Weights of a small transformer language model: a variant of Adam for these matrices.
MLP neurons of a small language model. Each row is named by its layer, matrix (down: output weights) and neuron, and shows model dimensions 32-127. Each number is 128 + 24 x the weight over its row's rms, rounded and kept within 0 to 255.
A block is one neuron, or neurons of one layer that tend to fire together. Before each block is what it responds to, as a language model described it from the Wikipedia text at the highest values.

Responds to: Later pieces of multi-token proper names and compounds, mostly places and teams, e.g. United Kingdom/States, New Zealand, Nebr-aska, Timber-wolves, north-east.
L5.down914 [ 79 121 121 112 130 151 137  93 132 153  86 131 131 109 107 124 102 111 113 119 157 175 115 123 148 104 150 135 130 181 141 132 135 174 152 113 151 124 149  94  93 114 143 152 118 138 120 153 108 133 177 130 130 182 117 148 108 159 125 131 105  88 130 191 128 139 127 133 110 162 124  70 138  98 128 126 110  88 159 124 114 114 133 155 122 149 109 141 102 115 155 129 110 101 130 132]

Responds to: Short subword pieces inside split words, strongest on the Arabic article al- in names (al-Yawar, al-Bakr), plus fragments like -al, -er, -el (vice-admiral, Ambler, elbow).
L3.down16 [157 134 122 133 153 100 105  99 125 130 147 166 106 155 151 126 145 122 122  91 129 131 127 113 123 104 153 114 137 140 151 151  99 143  89 172 135 134 133 141 158 158 148 115 160 109 124  94 130  99 109 156 103 101 116 158 146  99 109 156 112 112 112 134 180 109  80 129 113 161 152 154  83 139 169 109  81 114 128 103  91 148 131 103 111 139 153 139 174 150 146 145 161 111 161  73]
L3.down85 [146 139 112 149  75  97 100 105 116 150 172 165 107 140 121 155 132 118 139 122 135 155 177 133 139 119 151 125 146  97 151 106 108 159  78 150 120 124 111  76 135 127 136 119 154 136 127 140 151 115 100 190 135 151 103 127 180 140 162 144 109 138  86 114 153 178  86 123 178 163 137 113 112 117 149  92 178 149 110 120 113 136 161 131 116 131 113 107 125 145 145 112 136 103 137 142]
L3.down97 [118 102 119 120 107  93 104 122 123 132 119 107 143 110 108 128 114  96 118 134 108 139 117  99 137 111 144 130 125 156 117 143 111 151  97 137 151 151 153 176 125 116  88 159 138 127 133  69 165 166 168 115 147 140  91 132 103 119 134 160 127 152 113 123 127 148 122 113 114 132 109 176 115 138 115 149 138  98 106 118 144 133 142 122 115  73  90 134 114 178  90 134 138 124 131 127]
L3.down105 [130 125 116 123 166 155  95 124 108 148 169 167 118 130 135 102 139 149 103 130  91 140 149 132 136 102  77 175 107  98 104 125 145 128 115 139 154 120 145 140 106 126 168 145 116 138 129 107 113 110 124 108 115 121 124 113  64 110 131 155 157 111 108 123 131 166 121 161 114 123 140 168 156 103 120  96 115 111 109 111 120 119 108 147 139 137 126  86 150 144 138 141 143 183 143 103]
L3.down248 [118 154 107 143 120  65 158 105 116 154 148 120 115 100 132 142 158 119 126 128 105  94 121  92 142 141 127 127 126 125 114 142 134 134  88 131 157 174 129 120 122 146 126 112 145  94 110 141 129 149 117 145  43  95 138 108 115 113 119 143  98 123 137 103  82 138 143 147 112 137 147 132 143 109 133 156  95 150 128 117 136 151  97 135 110 121 109 163 114 142  86 144  83 104 171 141]
L3.down313 [139 150 135 149 157 103 120 128 148  97  93  91 131 102 154 141 120 129 120 117 150 166  85 127 121  93 132 110 137 134 157 157 110 156 102  96 136 136 123 129 148 116 101  87 142 102 180 129  99 140 137 116 117 143 148 117 178 103 160  99 110 126 111 115 122 138 111  93 103 121 113 130 111 101 142 148  71  97 120  88 139 164 133 159 138 147 165 118 141 163  88 160 169 146 125 119]
L3.down359 [162 130  90 125 133 149 113 116 147 127 155 105 138 115 139 120 108 106 142 107 117  98 108 129 173 137  86 109 166 155 161 118  93  81 141 130 137 125 119 113 151 140 127 111 118 123 144 119 141 156  73 124  99 129 119 124 166 133  98 158 127  98 139 132 131  92 140 140 113 146 134 188 143 112 116 131 134 156 120  90 125 117 111 108 145 122 124 142 108 125 131 138 132  87 165 147]
L3.down417 [180 132 104 132 155 135 138 123 105 108 119 162 107  94 135 130 140 140 167 121 175 141 121 142 143 116 107 140 145 109 133 105  91 144 167  85 175 109 126 149 169 115 138 136 122 164 136 103 121 115 115 149 141 138 173 150 125 136 132 140 133 140  93 101 121 119 156 100  64 114  81  77 126 124 165 147 162 144 113 136 165  91  85  99 128 109 133 109 130 126 174 162 164 113  88 124]
L3.down432 [ 87  84 142  86 108 144 137 127 115 104 132 137 100 138 144  91 143 163  57  97 102 134 130 121 100 128 121 137 126 126 134 149 135 191 113 171 164 180 107 128 115  94 152 153 125 133 144 144 124 172 159 196 127 130 113 162 100  82 122 122 113 123 142 102 136 101 114 123 158 117 106 113  86 167 141 108 123  82 138 155 141 120  99 159  95 125 151 143 137 152 125 145 161 131 105 122]
L3.down660 [ 62 139 155 161 138 132 134  99 125 128 137 125 109  91 132 147 154 103 111 106 136 152 137 137 141 100 173 100 112  99 135 121 100 133 137 135 125 139 130 164 103 129 147 159 145  95  96 168  89 113 183 166 114 161 131  96 130 110 117 121 188 104 120 115 135 136 146 151 118 119 155 133 113 123 130  97 123 105  95 127 109 138 128 140 124 112 108 147 160 114 135 212 125 141  95 105]
L3.down703 [126 132 128  96 135 133 102 120 171 145 116 132 144 108 118 122 147 135 159 150 121 140 152 117 114  84 110 137 160 159 149 107 152  79 133  68 143 120 160 161 124 139 152 147 166 109 133 122 151 102  78 127 106 118 188 147 116 133 128 135  98 128  84 116 128 135 107 148 123 112 148 143 134 126 143 122  84 106 144 114 158 147  95 182 137 155 155 134 102 133  98 103 146 184 138 113]
L3.down734 [144 129 120 100 109 106 136 139 122 100  82 109 144 124 157 112 114  78 148 127  99 120  95 127 154 137 161 136 116 107 127 130 121  99 110 154 169 126 156 149 128 123 103  90 128  96 166  63 127 130 163  96 145 144 141 150 139 120 134 116 158  88  69 124 184 110 118 100 161 115 162 128 126 116 180 137 119 140 169 154 124 132  99 123 171 133 143 139 188 126 161 160 116 143 188 126]
L3.down813 [100 106 132 120 117 139 131  83 131 117 112 145  92 118 125  99 153 116 109 103  95  68 104 140 123 151 113  98  91  84 120 144 146 107 166 117 152 139  93 147 119 119 113 156 145 152 118 151  65 160 145 108 134 128 110 135 133  91  98 129 161 126 136 150 161 106 166 105 120 135 139 147 159 112 111 113  61 131  98 148  82 102 122 103 167 177 122 121 143 158 138 150 144 132 138 124]
L3.down862 [ 93  98 125 145 127 125  89 130 127  83 153  93 113 117 110 117 115 111 139 133 124 125 157 115 116 140 150 117 131 102 126 146 128  96 142 129 106 139 134 155 115 108  99 145 142  78 148 146 125 140 166  91 148  97 128 169 139 140 113 111 124 147 168 109 118 173 117 128 171  85 105 124 119 148 142 145 114 126  68 156 120 102 122 121 109 128 115 131 131 128 115 132 115 111 148 113]
L3.down984 [124 114 137 154 109 103 175 137 114 139 155 166 155 127 144  98 111 172  62 122  90 162  84 145 121 148 167 154 119 192 143 188 144 149 139 110 156 101 122  87 123  82  95 136 106 113 149 123 141 108 155 145 163 122 122 142 150 109 118 130 102  60 147 154 149 134 149 142  91 129 144 107  89 129 131 128 145 143 133 143 126 136  97 138 132 125 134 148 129 121 115 169 130 130 100 141]
L3.down996 [ 99 125 135 103 148 106 128 135 115 110 151 113 124 106 129 135 138 125 113 110 107 128 136 106 145 140 125 133 107 131  74 132 122 125 105 100 146 133 150 146 128  98 156 102 119 128 139 150 136 107  98 144 144 141  98 120 138 156 139 127 135 133 122 131 127 152 125 136 137 100 100 121 136 111 157 109 117 145 138  92 129 124  98 142 152 155 114 127 144 102 143 144  94 122 141 128]

Responds to: Function words right after a sentence's opening subject or word, often after headings: did/could/would (did not), to/from/into, also table separator rows.
L5.down184 [135  74 116 108 131 103 141 140 151  72  98 143 135 103 124 176 159 110 147 120 121 157 141 127 151 140 131 164 124 101 134 129 147 162 106 131 146 121 133  99 172 148 113 128 168 129 107 117 124 150  98 163 115 136 132  96 156 107 123  97 114 136 144 140 138 136  87  95 153 153  95 129 137 171 139 147 138 139 132 105 107 122 141 155 140 144 105 123 105 127  69 103  97  97 115 155]

Responds to: Short word-piece fragments of a vowel plus l or r inside split words (congrat-ul-ates, Fac-ul-ty, exp-el-led, bann-er), plus apostrophes before s and periods.
L5.down815 [122 120 121 118 143 108 161 110 145 129 130 120  79 128 172 140  95 121 121 108 135 114 140 125 105 165 130  86 131 145 164 108 136 150 132 136 118  77 152 121  89 136 153 168 111 120 158 135 146 172 175 142 189 140 127 105 115  96 140 129 148 123 109 110 128 151 112 106 113 107 126 122 120 117 146 131 117  87 136 134  82 125 145 117  90 119 150 133  91 146 130 136 104 150 132 124]

Responds to: The last token of a noun phrase or name just before a comma, period or line break, often in infobox fields, e.g. footballer, Norway, University.
L3.down65 [130 136 118  89 140 116 163 151 125 169 123 124 144 194 131  92 121 175 136 111 132  96  92 138 147 134 116 144 139  96  93 135 122 123 131 131 145 103 141 103 104  99 143 113 129 103 171  80  92 138 129 124  74  96 108 146 152 128 111 116 132 125 151  90 142 148 101 131  83 167  85 132 159 108 152 136 171 130 109 115 137 130  84 124 129 150 125 142 169 120 132  93 143 120 131 128]
L3.down127 [122 113 106 166 138 116 136 147 114 115 133 133 124 145 106 114 140 163 155 119 107 129 126 151 117 149 107 109 134  87 174 149  65 115 132 143 158 114 132 183 117 103 168  95 115 126 117 131 127 118 139 162 115 114 127 136 108 182 159  80 114  66 136 129 129 113 117 113  89  99 124 126 129  96 130 134 160 104 169 109 137 125  84 150 198 134 137 126 148 123 202 116 138 147 109 113]
L3.down171 [127 138 145 155 135 124 145 146 153 113 122 114 127 174  94 116 115 111 104 127 116  86 126 175 165 114 147 135 118 138 118 144 110 114 152 107 163 120 141 159 134 103 157  82 143 111 137 136 127 167 138 124 139 137 125 121 141 129 124 118 124  85 146 116 137 136 175 144  81 154 124 140 134 140 159 128 116 146  77 115  75 113  78  95 143 117 106 118 144 124 144 122 155 167 162 122]
L3.down175 [ 96 125 135 136 150 129 124 124 132  76 192 117 152 146 135 133 134  88  91 123 108 131 140 148 141 115 141 136 102 134 134 152 112 134 110 158 126 147 106 126 174 113 127 131 133 160 117 132 144 115 133 145  91 114 146 118 120 161 156 141 138 142 131 113 135 159 170 158 141 145 150  94 138 112 116  93 171 125 166 142 123 114 137 126 145 102 105 131 131 113 137 126 145 132 148 121]
L3.down211 [142 158 128 102 115 146 134 107 118 107 110 168 111 138  80 122 113 147  72 127 116 107 129 116 153 133 153 126 102 129 122 145 108 124 133  93 143 108 141 117 100 160 147 164 152 138 158 116 106 147 108 165 137 128 130 116 120 116 122 120 132 122 132 140 137 141 129 141 115 151 151 115 112 131  90  85 122  86  95 116 124 146 131  69 174 113 126 135 126  98 173 166 143 152 160 148]
L3.down299 [166  99 125 146 150 142 139 126  95 106 117 145  74 144 147  71  98 129 147 134 112 113  95 153 112 111 150 126 103 169 152 135  74 112 143 144 150 131 144 116  88 158 117 111 115 106 151 139 139 171 130 108 138  95 160 142 116 163 150 139 143  96 125  88 125 140 134  86 104 115  94 142 162 140 144  91 128 101 110 149 134 166 128 160  88  98 148  84 133 177 123 119 163 149 123 136]
L3.down318 [ 98 117 107  98 133 162 143 152 150 154  97  67 161 122 112 159 143 120 148 132 122 127 173  64 108 112 149 142 148 147 151 118 143 136 173 136 136 129  96 172  93 147 130 169  95 127 121 160 172  96 153 111 124  98 143 144 110 133 127 114 118 124 159 142 137 103 123 118 119 158  99 126 121 108 151 150  89 150 154 162 131 117 154 184 125  80 132 116 146 148  97 115 120 104 153 138]
L3.down424 [139 113 106 117 122 133 127 121  97 127 116  86  95 167 115 110 108 109 166 141 124 138 104 120 141  82 111 104 187  97  99 131 129 193 137 126  75 155 145 151 113 146  95 155 155 129 138 162 147 140 124  94 102 156 137 134 122 147 171 114 155 133 100 175 125 100 110 138 144  77 125 145  72  68 123 129  97 124 106 138 145 149 106 128 123 144 109 129 149 115 102  97 131 161 153 161]
L3.down435 [159 129 167 108 161 126 129  87 135  91 136 118 162 124 127 148 102 116 136 124 107 114 156 134 175 121 147 135  83 158 133 157 134 116 132  94 111 140 164 127 161  89 115 118 114 107  78 118 103 123 135 105 132 155 109  89 129 104 102 182 109 102 126 146 115 120 173 127 131 130 162 100 150 119 140 156 109 131 115 114  91 122 102 127 151 143  91 141 128 134 131 134 105 146 134 139]
L3.down682 [ 92 149 156 160 118  73 171 117  95 134 168 105 190 151 145 133 179 161 108 139 134 121 107 174 162 101 125 110 103 124  98 158 143 109 118 124 138 158 133 161 175 144 142 130 129 116 120  83 133 121  78 116 143 109 113 127 138 109 177  83 134 107 153 122 134 113 128 122 118  98 119 136 141 131 114  95 109  94  56 104 101 127 119 144  82  99 116  90 101 173 117 156 137 119 127  77]
L3.down777 [ 99 121 129 114 113 134 143 111 129  68 129  98 136 117 120 147 123 126 109  95 133 118  93 107 160  99 122 154 140 110 130 131 131 154 126 107 100 131 160 142 139 134 104  97 159 122 126 119 162 132  90 173 112 120 143 132 110 123 113 120 106 165 101 104 143  99 175 100  74  90 146 115 141 112 143 108 104 128  72 118  99 142 112 122 113 100 151 149 164 155 102 178 108  71 144 149]
L3.down806 [123 159  85  86 116  88 167  97 122 102 137 123 100 104 135 138 113  59 104 139 166 157 129 104 102 128 122 153 131 154 122 123 140 115 114 154 139 152 135 123 153 102 127 130 162  97 111  82 146 142 118 119  95 152  89 146 144 136 140 139 106 163 127 168 102 101 142 114  68 144 130 132 116 137 126  93 122 154 143 143 129 140 128  89 161 109 111 156 117 104  84 131 127 100 113  94]
L3.down891 [144 114 138 130 116 104 146 120 147 120 139 100 126 124 124 179 126 118 150 121 141 133 130 122 142  99 161 123 150 134 106 124 118 144 121 120 128 124 118 110 173 109 132 169 125 145 153 110 132 136 116 102 170 180 121  94 147 125 110  78 111  96  94 124 125 132 115 134  84 164 143 102  92 109 132 118 151 136 114  82 125  91  74 132 105 119 105 120 111 110 135 149 133 149 149  90]
L3.down917 [109  95 134 119 139 127 111 154 102 135 111 124  78 178 111 124 154 127 147 115 142 101 138 145 144 122 181 119 150 113  75  94 137 131 140 139 132 118 128 100 132 159 102 119 131  84 132 171  98 137 124 139 133 103 158  96 129 111 117  96  49 134 120 104 139 146  87 129 140 117 135  95 127 104 176 187 109 132 159 140 140 138 144 112 145 138 124 124 146  81 110  97 122 126 154 151]
L3.down950 [118 133 144 107 142  82 113 120 141 145 203 139 105 120 124 108 109 125 167 153 137 136 111 146  80 107 146 146  89 142  65 120 163 128  65 146 105 132 153  89 117 100 138 130 151 130 161 160 107 117 157 152 126 145 104  92 124 117 105 123  79 103 133 140 147 141  83 134  76 113 115 133 144 108 221 157 119 103 131 145 140 142 170 123 105 122 143 136 103 157 118 113 145 145 125 129]
L3.down979 [114 102 164  97 128 120 122 128 139 143 188 140 148 163 134 162 117  86 173 170 123 159 105 154 128 102 124 123 151 114 133 132 119 137 110 116 112  89 101 164 130 113 102 116 135 126 125 146  95  90 131 143 165 171 136  99 140 133 126 129 146  98 121 149 119 166 101 126 126  84  93 123 153 104 156 118 130 107 138  79 158 124 159 138 129 112 126  94 108 138 103 104 119 128 138 118]

Responds to: Mid- or end-of-word pieces, mostly -er ending nouns (arranger, trailer, scanner, merger, Doncaster), and sentence-starting This, As, or that.
L6.down292 [142 103 183 142 120 149  78 166  94  93 150 151 141  39  99 146 134 117 119  87 100 102 153 109 139 136 151 157 127 110 139 133 193 107 142 117 140 154 136 153 136 187 111 121 124 109 139 125 129 149  92 168  85 109 145 133 121 122  92 128 146 144 105 134 134 143 107 129  97 119 107 111 154 129 123 116 142 135 122 121 145 157 113 179 101  68 130  99 106 140 131 160 152 137 152 143]
L6.down406 [135 143 161 100 101 169 121 102  71 148  81 155  60 132 152  85 154  94 149 132 125 150 122 124 134 101 115 117  88  66 159 147 117  91 140 138 154  69 106 109 119 109  87  99 126  87 124 129 117 136 155 106  62 160 153 146  94 141 136 113 151 142 107 169 140 173 104 124 133 152 149 120 175 104  95 115 158 126 117 136 134 138 138 157 163 104 124 162 129 115 133 182 115 104 103 134]
L6.down520 [130 145 166 114  96 170 124 123 126  97 123 104 157 120 120 129 140 180  92 173 121  91 127 114 102 138  96 141 165 154 109  71 146 154 116 123 144 135 122 158 154 134 125 124 127 133 144 141 167 116 123 160 107 140 139 118 152 122 142  92 106 120  76  61  87 145 160 137 104  91 152 149 104 153 145 109 141 138  90 148 152 122 153 111 143 149 162 142 151 117 124 157 136 116 128 113]
L6.down653 [141 159 142 161 153 132 134 133 134 116  91 130 121 124 158 135 101 119 155 123 105 150 154 144 176 167 139 165 109 128 137  88  97 132 131 139 130 126 118  84 103 134 139 109 132 130 145 117 133 120 106 120 115 126 144 158 147 106 121 134  96 136 100 174 124 136 120 123 183 145 152 139 124 137 108 114 169 128 114 121 107 149 116  96 114 148  85 113 141 105 141 144 119 118 128 122]

Responds to: Final words of place names in location phrases, mostly country or state after a comma, such as United States, Georgia, Mexico, Hong Kong.
L6.down105 [128 123 113 158 149 115 143 131 147 104 159 153 150 121 153 112 128 116 133 112  73 155 177 132 126 125 170 128 112  86 146 171 101 133  67 131 117 142 128 137 137 138 144 158 125 142 133 129 109 108 117 102 144 143 137 108 109  95  91 146 138 156  94 145 134 158 128  94 139 141 128 129 147  88 132 125 121 118 164 117 138  92  82 152  96 177 148 129 135 113 134 112 133 117 133 154]
L6.down303 [109 167 143 153 142 129 105 109 112  89 180  98 136 147 139 173 124 103 140 173 128  96 167 172 145 175 146 120 152 156 132 127 111 146 110 109 112 131 132 119 131 131 123 112 153 162 134 134 144 112 144 149 127 100 124 151  98 124 154 106 117 154 177  84 116 198 145 148  71 102 105 107 112 112 149 108 119 149  87 133 107 102 114 135 130 144 156 142 100 115 138 106 126 127 126 107]
L6.down907 [122 150 131 169 102 116 110 100 107  82  99 151 123 100 121  67 138 135 131  73 163 116 151 121 122 100 147 104 105 126  75 122 153  96 129 128 150 149 111 121 176 157 171 130 130 144 117 114 123  95 133 112 158 114 124 121 161 112 123 155 135  99 150 149 130 125 154  77 133  72 135 154 179 131  85 123 113 100 172 154 156 105  82 125 120 159 137 155 149 144 141 153 113  96 127 132]
L6.down1016 [126  77 139 114 136 120 146 123 121 161 146 140 165 129 135 131 155 112 149 114 147 124 172 130  92 135 121 178 112 141 126 172  99 126 147 104  96 169 154 117 155 125 107 152 132 113 109  91 164 137 100 134 109 149 104 111 122 137 138 137 116 124 126 114 130 168 128  92 133  94 147  93 143  64 185 135 157 120 152 102 139 120 129 165 128  88  95 192 122 131 135  80 157  88 149 135]

Responds to: Markdown table divider rows like |---|---| after header rows, plus mid-sentence auxiliaries and verbs such as did, would, could, announced.
L3.down74 [101 157 130 114 124 175  78 107 115  86 157  81 158 149 107 135 117 157 127 117  95 142 136 107 109 154  99 134 153 140  85 137 164 118 127 163 119 138 143 164 112 132 162 152  97  72  75 101 131 134  83 140  92 139  97 164 139 140 133 131 193 172 181 133 131 160 149 123  91 178 101 132 123 132 146 118 147 120  90 135  95 135 125 151 126 139 114 138 126 115  90 120 145 117 136 130]
L3.down235 [117 112  91 105 147  93 134 130 167 113  97  90 150  88 102 107 139 101 176 151 172 123 139 116 113 102  71 125 153 128 126 127 115 127  79 111 164 130 124  98 107 151 113 129 139 163 159  96 125 152  84 123 107 100  95 144 114 184 148  93 127 139 120 167 103  89 122 131  93 116 126 118 113 113 147 112 146  98 155 143 137 133  76 136 150 125 117 162 113 108  84 125 104 150 127 138]
L3.down256 [ 92 152 106 126 141 114 148  96 105 135 121 129 134 133 119 114 100 143 149 129 143 161 110 131 128 163 101 160 148 138 166  74 142 151 142 184 144 172  98 135 116 140 149 144 144 135 113 132 152  82 103 108 149  89 145 146  95 122 123 127 131 161 115 167 137 128 128 106 148 137 130 110 148 115 133 162  96 124 162 122 118 101 129 132 156 121 151 139 103 106  96 128 155 157 128 102]
L3.down344 [136 122 103 136 137  93 160  96 144 150 133 143 186 143 146 141  99 118  89 150 107 153 134 146 129 158 109 102 124 125 148 144 127  97 132 123 116 104 126 127 145 132 176 104 133 113 126  91 162 130 118 119 131 157  95 161 169  77 117  93 166  99 143 143 140 187 123 127 111 133 140 110 162 151 155 160 127  94 128 144 166 126 139 122 161 148 126 108  79 150 133 118  81 145 136 172]
L3.down366 [ 95 134 151 157 132 112 148 125 116 112 139 108 108 160 120  91 117 155 113  99 140 120 174 174 159 119 125 139 149 125 137 132  95 104 107 165 130 112 102 120 115 124 113 119 117 133 136 122 152 111 110 113 133 103 137 171 141 119 173 148 160 134  64  99 128 126 189 213 119 112 166 136 122 175 117 100 152 170 184 135 130 127 136  51 158 122 136 101 111 111 143 115 141  79 126 129]
L3.down421 [121 127 158 139 129 132 133 136 133 113  81 121 167  87 119 133 106 111 110 120 142 132 168 137  99 155 134 153 132 138 108 133 122 129 146 163 146 104 113 115  78 153 101 125 127 124 120 198 100 125 163 127 139  89 125 126 166 101  73 116 162  74 115 135 145  99 106 142 144 140 126 161 112 132 118 151  92 126 112 144 136 102 129 155 109 124 135 134  81 124 152 112 135 149 169 165]
L3.down440 [108 126 191 130 164 151  92 127 111 150  77 121 110 100 147 131 115 128 164 140 143 109 117  80 187 144 117 110 125 161 127 121 144 148 131 119 151 137  79 136 161 154  87 118 138 118 159 137 121 124 107 144 176 141 149 141 140 132 122 155  92 102 147  81 114 135 116 133 134 154  93 169 127 101 190 170 115  90 132 119 111 137 157 143 106 141 119 119 100 114 152 144 127  84 100 108]
L3.down537 [141 149 145 128 134 108 139 131 126 152 137  98 191 117 109 154 116 111 120 122 137 156 123 139 126 141 107  66 106 114 172 158 137 164 138 107 140 118 137 121 128 134 100  99 110 125 121 118 113 122  56  66 106 144 118 106 133 111 124 170  91  99 145 103 102 124 109 102 134 111 136 124 159 133  85 140 143 128 143 113  84 131 136  77 145 150 163 120 127 117  99  97 130 142 127 119]
L3.down619 [140 109 166 140 142 160 143 109  90 112 116 139 146 120  94 117 102 107 134 138 120  79 162  96 127 111 138 131 130  69 168 151  84 101 133 136 121 144  83 121 108 157 101 140 148 142 146 156 182 138 135 109 118 139 125 133 127 127 121 119 113 177 160 141  91 138 208 111 115 133 140 100 123  91 109 167 128 156 133 163 102 143 111  77 131 130 139 127 127 128 155 136 167 137 131 109]
L3.down635 [109 102 104 140 119 125 151 134 106 151 125 165 114 108 129 141  77  93 142 121 154 132 126 113 100 174 131 123 121 134 169 125 146 138 175 152 169 150 117 116 152 155  78 157 129  97 139 111 142  84 146  93 130 128 127 202 165 139 126 125  84 110 100 112 135 158 132 113 120  73 121 130 153 145 122 121 112 139  97 143 106 138 122 152 159 115  91 157 132 136 107 100 149 137 105 139]
L3.down646 [125 121 137 127 122 146 122 131 127 143 104 147 108 178 133 129 113 132 103 122 102  81 110 124 136 176 138 115 138 105 160 116 137 136 146 124 152 146 100 134 171 166 121  85 128 119 139 124 148  95 121 146 106  97 104 186 143 159 145 117  93 175 144 103 136 134 161 109 135 142 111  99 159 144 169 125 141  99  96 144 130 125  86 117 163 102 142 101  98  93  95 121 129 105 130 143]
L3.down697 [126 124 138  68 133 171 139 146 163 166 108  96 109  73 141 156 119  86 143 103 149 114 141 127 177  90  89 133 179 117 120 124 107  91 145 129 167 115 151 109 188 165  69 127 174 103 149 110 130 200 101 140 133 118 121 161 122 177 129 120 129 169 103  84 145 132 133 120 117 107 132 109  96 117 140 158 134 111 136 125 114 130  98 108 132 120 147 132 105 119 138 141 140  88 163 116]
L3.down712 [116 117  96 114 110 151 129 108 153 125 157 152 159 120 134 108 136 116 155 151 128  74  95 112 146 118 114 163 127 115 142 148 116 123 123 125 141 122 127 105 136 166  80 106 104 142  94 150 127 132 135 168  69 102 134 133 100 115 124 121 112 160 178 143 157 118 135 132 190 147 112 150 144  90 161 158 106 149 105 148 113 133 108 127 111 153  90  93 113  91  94 137 115 138 134 152]
L3.down723 [128  70 139 120 140 118 121  76  75 158 122 192 132 129 115 113 112 169 117  84 144  95 137  97 135 115 106 125 154 148 115 145 139 173 104 118 130 119 111 136 123 158 105 137 141 145  87  99 120  99 134 115 179 133 153 122 151 122 122 108  87 114 126 138 113 119 122 118 134 147  86 149 111 134 140 206 119 123  99 146 121 131 125 149 126 146 132 118 140 134 107 147 126 154 155  99]
L3.down781 [146 124  68 134 110 122 160 113 149 179  68 132 142 106 140 134 124 136 131 144  98 137  77 171 117 127 140 110 135 159 147 121 146 145 144 136 127 132 130 148 124 142 111 129 125 124 130 120 118 152 118 106 131 107 145 152 109  56 125 134 113 152 155 140 114 125 118 148 134 111 176 152 123 108  85 120 128 129 143 120 157 119 132 142 162 112 126 136 161 118 138 139 148 126 105 151]
L3.down962 [103  93 149 152 131 113 129 163 157 178  97  80 136 102 110 104 106 114 118 101 150  62 116  96 169 187 150 152 126 141 125 119 114 100 118  87  87 128 113 120 151 190 100 138 145  91 165 118 132  91 130 119 118 113 119 185 106  74 112 137 132 132 164 120 116 117 155 122 136 133 150 138 113  76 162 122 160 113 139 161 109 128 141 113  90 121 117 155 117 131 101 136 146  95 124 127]

Responds to: Verbs and auxiliaries awaiting a complement (will, did not, declined by, failed to), plus markdown table separator rows and infobox "Website" fields.
L6.down203 [107 138 158 136 129 149  77 116  97  97 158 112 119  96 178 125 154  71 153 157  95 164 106 122 151 139 145 127 111 160 119 157 127 139 132 153 147 111 124  97 146 108 116 130 130  97  82 117 142  78 117 115 111  92 132 105  98 100 141 182 101  82 149 137 135 132 129 112 123 152 144 154 146  99 119 157 154  95 118 133 103 130 111 144 124 155 117 124 147 163 139 164 141 123 182 127]
L6.down384 [121 119 111 125 116 127 165 144  97 149 108  97 114  68 126 146 138 115 187 149 143 101 126 139 144 105 137 136 132 109 135 104 106 134 156 143 163 118 110 139 139 121 118 150 144 123 150 139 113 108 118 126 112 127 118 150 152 161 140 173 159 120 103 131 146 151 106 155 183 122 174  95 151 117 178 129  85 112 132  95 174 162 159 145 170 158 127 101 101 142 163 122 109 105 140  70]
L6.down640 [ 90 107 128 104 113 156 100 108 130 131 161 152 178 118 123 159 168 120  93 107 167 130 133 133 140 146 163  96 109 152 112 143 138  96 150 109 114 127 146 162 189 132 122 100 148 108 133 116 164 115 110 158 128  96 135 109 103 100  85 128 123 104 153 153 162 142 101 146 131 108 112 133 152 114 113 155 120 108 115 126 110 139 128  89 146 110 140 121 141 136  81 114  93 141 156  94]
L6.down782 [109 128 130 141  93 134 167  90  75  95 115 137 128 122 136 153 125  96  90 142 170 129 129 140 132 129  96 170 104 144 116 154 155 161 131 118 144 113 133 117 178 133 124 119 102 105 151 193 119  97 107 141 129 186  99 139 101 107 141 143 142 100 166 105 155 127  93  93 129 163 101 149 166 112  91 169 116 132  96 129 127 108 155 157 174 149 115 148 124 119 140 126  80 148 132 124]